Weights of a small transformer language model: 1843M tokens.
MLP neurons of a small language model. Each row is named by its layer, matrix (up: input weights; down: output weights) and neuron, and shows model dimensions 341-511. Each number is 500 + 40 x the weight over its row's rms, rounded and kept within 0 to 999. Numbers have three digits each.
After each neuron's rows is what it responds to, as a language model described it from the Wikipedia text at the highest values.

L3.up1213:500542419458516473433576519492532568458450503562548477520457511518561510487532436534469468466481538501501498530484591522514499503438500564540539485535480551472525474457507502499388496574498540509459476475421578457551494456419482489501487458494522489495534494479455522484503449473555570549495555547456416472456475517532471526512514513489449493476435493527516497575488443505476498478479447493484474419493482480523489472490497500523550466559542487476448529484519480563530550507550585542506471496551444491488452482533
L3.down1213:464483553490489431555487528555521512516479468490415455499462491516522478569527563480507531549428532530523486489507548546545518527507448476580490467520405566491536431366480490503414462503501428521469548525461481477486500466589460577509499469483524516495517518551469526505497480508603435545540578483548497440583419520520504514492460510598490458527480450476411451522484494537503510471552546462497510473481460431486496482484515503531584462526495537547590425498428458485490502535444511528464495463530450470548495436430
Description: Ordinals, superlatives and quantifiers after the, his or its, such as the first, the youngest, his most, its first; also mid-word fragments in names.

L3.up1955:502548592424532588521487491476392515510455517579537477498458543467434455412437562483461535526602489428421530498508492529558455531456507468454459499533500554488446498502460450506502506503607511488518533564520567437448539566495421508567412518432438507484541448486567506415481449468539547492550531510494532498491437538535540493573551492562512502469418486499552498538478450518504480506476517493503489512444495461510503452553442500494459485486453524544448509491465546477446420518517478510492526526524580571469444433418
L3.down1955:496474485475405533520487482456522494522510539574478494485456495494463515572458544481500546506435449549442424504501542493521449417517497509473550450520498532477499505467540520525510512543497520426495598508522495525350452415533511540478540471493466480552487420505535488499490453510477482443580485481538522469509525456461447475510450497492500470538518456512542490470517496468482538517518498514545449580419598522541466483536453458521503537547477524499531473430545508556460436463534459501541414553467533531468547550529
Description: Marks the end of an introductory or adverbial phrase before a main clause, mainly commas after time phrases ("In 1973,", "During these years,") and subordinators like while, though, whereas.